config = dict(
    n_layer=11,
    d_model=576,
    n_head=9,
    norm='layernorm',
    attn_scale=0.125,
    init_std_qkv=0.0143,
    init_std_down=0.00305,
    weight_decay=0.068,
    lr_head=0.00692,
    schedule='wsd',
    decay_fraction=0.62,
)
MLP neurons of a small language model. Each row is named by its layer, matrix (down: output weights) and neuron, and shows model dimensions 464-559. Each number is 128 + 32 x the weight over its row's rms, rounded and kept within 0 to 255. Numbers have three digits each.
A block is one neuron, or neurons of one layer that tend to fire together. Before each block is what it responds to, as a language model described it from the Wikipedia text at the highest values.

Description: Passive past participles
L4.down1284:104119119096126104126160135125120109145176099130130102127122167123076183125164084161113208118115124101103073115092118101127124154189109077182084097155063192100140116062142160081133140105098117161150137178122151124116108079101059134132140136126084124127134135122159090111093147105149177103
L4.down2095:128120129120093119152152148070162187136182203171137133142059112106130083144057111154118107159190111089087140113075138162066124143128155108245126073119103126108141148092118091078083136083181063067078135161098155165145123086132163109140163168128119121151188141117161104137149135113102127071
L4.down2501:051099117123101042176116124124107063084053163133094173147188112145116130143147156190133199088124112139206114099103063155161096157141150084092118124118130144192191115124149200135180126146136129161092116130094153210112161126140139111134165077107099156108101109105137091108130096185104165132
L4.down3052:134109131112134120135066098089144054176146111135095088154167203063120132114117093181142169129102107147099102082123119132151103163130148092197121096121088178127092198139117147061108136086142101147147115192094077134101081082106127124105151153104088077142149092161108094097123118123113154087

Description: -ing word endings
L4.down709:091192080103146101140138136123107111092102108143153138117187109188148122133140149153112173058141085113043119120087133143151204096135185137161145128084132191066130156114157149125129091161096113131167146065137107079150095114216067177134113118163203186158132112131182100120143142090121145167
L4.down782:169095109122121099101161092072085139143192106054121098115124117138103123103182134126120163089141106085103162130113162121133153178133171140106123128111150111160129070136121095123136123153169109105163124138167116136141096165113098130102122148133147149129127109104086106148098192161088178121
L4.down3389:074153151150162138156116155112132122091128150117131161135074143106146102084132163136118131126185150123097132106099148127102132132098127107110111162176101155110108168158137119135105090094113125110177172120160138067103156149160138132195150157126114164129146152129091159125087216071153176177
L4.down3401:079147083048103100133163115124081093119110143132189143154131179108113153188144081130094159108115151144137160114108129087146091080168192121129150140136151143100135124088110186120153138138135080131165085093104134144167116072145123161158109147086116123146107108069156183116146139109138150130

Description: Passive participles and verb completions
L2.down127:128154150116170191115141193148090143182103093124092130171073117124112127091154100105161170196120150085123191116141104108090089129143105113151159028143121125112128180116166162167072118125160136137093130153105115166080151108193050112134160095162069110157176113145169142106083083171120147118
L2.down172:152096139123133182131161130107138135098138183137145101096150137064133108163139061168107170112124130144070130177130123122091095143137137120188087083134104139116097111128064173092127113102171112171098180130106066109083162134133189193068141094149075147077099150153225086117135153143140177071
L2.down473:123157126147144135136057171062151108134146150126155166073113155095107122089116083106158082188117091110109159106073103131139133092123093132136136078082119163105108154083116114112096123097182070165109212158094091129128080073126102190080133187128103131119122067155169091081101167201186191121
L2.down630:115078169168092154136140148059066106192119163123183148149134097165151101097104121092053061098142128133140133196112141097118153099152105172100131147188123185146137170149117144124102125145123173168171114120129118155075118145129116171158164168073141150102178129077138136175104144100074141128
L2.down763:140099126167146143094132121138165178137178109139163109168174146140056165183168125107173148121112140147096120120122174101092169058134175153090136144126103102085124155166206121151153169133129139116122125137170169094140168128101153179157114112137160126147126152121149147122122114110164113128
L2.down1142:113153203081095167146122057156147150167148144111150096170105081137105136188173140100119104101114117137118106129142206157088138131120091110057129088093122146142149098118120153137193152166134146159123187105145137177104105158173118175130092128109107160106158187098084120124158109179151083164
L2.down1272:152137169141116102147163074114114141110122102153102111119135133125130159071125104138166133169072148142060106109124122103096137100170111134147084061120132116066109187147121139078079087115161071167094136144078071072118143132125152143079112078139115119099128145123122136119123145081134151128
L2.down1333:102117112089125069137160129143168152130131132119147171141125138212113108102150143123097152152067128160131125127128174171145125171127092079104136151171107154198156134184128111139186168092131109122053151085087111116160165103138096161146114074151164111122145105151137091138135109135136118106
L2.down1925:101130124120119157136131095125183143076142126133163246094114134123167148163151119158164135104135072116121130076118169102168171144119163131130095170121161159123144101111151156105161155189117118132103113139104114123160136117196094127134097073157163122150132094104125134161119169128127104128
L2.down2292:115112076130081141101174142025196114162058086146153108145055113083085164134093134096161152144072198113126110081083135153111159067112168196156188105120105138152140154099130171115124117158122048155198111103127119104187116113118140161175132128156132126174160160107111132152130175079145153061
L2.down2344:151106107122086150130117166133163173158159092119117119162102093111127104139115156127120197116087129143112143136131121192157175124129073104108154149117109076117197135085103122108063121141110150185094151166151105135154138137126150106105162191138112169112128120226190088136141081097112138119
L2.down2563:146138118136133131135113139139182116143192103069140115089111187130137124154125113132134111113144109111132131121105117123123118096156116154131112090129139114177119105122099134119119156120183131089128140177144155175111102108163122151114209175158139106135131120151112104160029117158099099106
L2.down2692:097180075176114157166118120144153146100100111108138064105133157127131116073033170101125126083086184103088148135069114163125103122146159127149087072126109152090060074092147118113166095048113139066124100125112203137141130118180117153116102114172119083140125192143154122150097110106125136112
L2.down2880:149153112146158180100172097126126127105193133153140058108090199124101104106157158159122159100101100145109198198154125115141139140105083143111151130111130133131149124093138120149088140117156081108084125154127145185132152113155138192107094116116146109085111107049122170081132139130145138064
L2.down2919:189117072102075096146120104103130171122123100177186132182151128130180111108078134121112124211115138125111117128109147126186129102084070124071128077143129126136088138102108086127082197176141104155069091132136092110153182084120179156139156146113129203125100123115095123099110080053121096110
L2.down3219:073154144106121154085147162132094148152096165175081095139126164127137061101129079135112144116134150136132156143122153075074139129149174169181137130114105092118081078093092062109103152109140120109146164107162185173139119111146111175193113142116090172087115137163132101110093121154113103110

Description: Passive past participles
L3.down278:126046167127136157163088127153175164171140209108085145068094122120172068109096134112128155125126115137092077118102146106084085145124136131196092129114069112124119160044152083105092175068109088034157153190135111143182136137118112170142126154169137169116163123145128099143110143149137137066

Description: Mid-word continuation pieces
L3.down1429:121171097129188139129123128082114123129145150156168105096116110097077156128134077211074199096134119133156145080123121081126135161111140124142148113083105119153122156072144206154177061105081159155105138118057126114194000115083101124142102105073157151140140053139142151179145189185129132136

Description: Word-completing suffix pieces
L2.down28:096077143139174114075123166126117158181155096125098155157121106102200125084129137129139151174070138056066135123148102158150179141137169152110146163126125118086143105109198132062105107090158086122153122160177190125118117049129176143107113089118050065155126179091149092190121121145108098140
L2.down101:148150154168143139074144145181088111111083118156095064152140117105135137077136141187098155116122167162173122142147143134127120151082133086140099131170100138115089132155139116191078058164173167140188146083124181111143075184113147162172134143076111138141176095104160105140155135135121139072
L2.down345:058094125144141087152142160120154096222162146072116151138149107133095093108113089142105136098105114131144137093114164121138120074147113085142140138045135148087098124143136105106110108150114205183185203121133121123162054113149225195079102123085132145139102117154170096109142135190129145193
L2.down1343:103110131123059115137056106075082126117158127139152129162149104170126099159191182087113117125140145116126089106126113144174173094139134160129125096159128132132116149190106138081124137155147109060150162105137109117189154171127072094153118097115135175150088141086146150122120104158125148169
L2.down1350:103138134117168098108133096131142100150132149092179090151121161143202164133123175149145096173142151112177136161063116106129098117172183095153135155104092138086127118150120138085053161193119104139166148160106074156121157097106159124122106107167126130120146134101127135087150123132131142151
L2.down1416:182135179130146064163127090126166059116181170162094127125123098093106146150127117081062134082160169174095098108106141138100130134155129127074110150150142170131112130118071117134119116171158132167147142092083120125152097134010158091177110111115123105079092125139139129128140128097084142147
L2.down1604:149108137123115135170105123095139088141161148079151172156163123082125153124062149175119054155122100151086103094126133112121144100162145050151156123080122083144096101053073166147170086132111174097095125123097209160134118135170152141141151122095138124101098090167088140175152110140149139195
L2.down1976:120091102105146174188110113116140158167086137164152115124127112123168160107178142102105131123117096123131093178124122069075128153111129143157132122097152142123061080140145134123176135092126105133148140086093156115107151099161145197102147121154148169085198137136211094198171116080165095107
L2.down2427:098138049130064166164152127105160107144149095146180135152118114120119199157080151168146100071145111105183095162098188195146148145159144090115152118157144136186126084151112138109195151162104091089094164165145145143147071105153126129096156092166138165119132082137164108137141070077139177098
L2.down2479:117095138121121126162174166058167218117127185175155161105127147153110161070095151117140172120119151137175075120154107080105130087118116070108128141141159136109169178134112126163172133156108148102135146107132130109186128155084130115158148126112157052118153150105151110196115155119131161152
L2.down2588:093127139117175101092150127139202171146127081139127137168172137036101143084137117157117092148105116160098117133125130165150121114214094176143156132097119199082108207142132108071102147096157166159143118127164046131127145078178176146127160158115100116092139056152110097178198127098141085063
L2.down2709:134111117145136167100114137106153112098166162135179104146112179127089150075082150099117083084132124085145087118141178144148161109143156108150181126147153073042107119139114186140136165125118134063131110103158124140135119118090103106145134129100144185150152155170100156182134134109171159139
L2.down2725:164102155109131090093141094150135089102096115189137026124147139164118147095103130126190138080146154183118165083115127149142086121124139142093198107151097088213095118148123100110138132134145111136184200121147085173132101148173118120162140122099133180100092116096128182123118091145205144121
L2.down2868:172165130107120170133083071095122092141137149098156112154110108126109128147098149113077112161149144142029141172081113119069137092098132077100131133105190136147151156127118127124139113126145105147157138136138092187134127191131152100151189116164154163091113144194153109115134130125110138156
L2.down2990:172104096117122082123158113136097084106114166162128119093127087141118112130149176108120025130155110115144128140159142077082138087125148123138130136131111148098114141088102166121154088144096132127096144132164078093166162124137112123150136111105123142083092073194091095081122170097168110109
L2.down3435:113126118131134076195120114134104113100081128112115136117147077112113133106084135179113143128111140157118173146123109163102117131086157131164192120160102095138159088117098137143116167108160135099197057183113140067185109075102169076122102078105108141108150104140121131150164165182137169181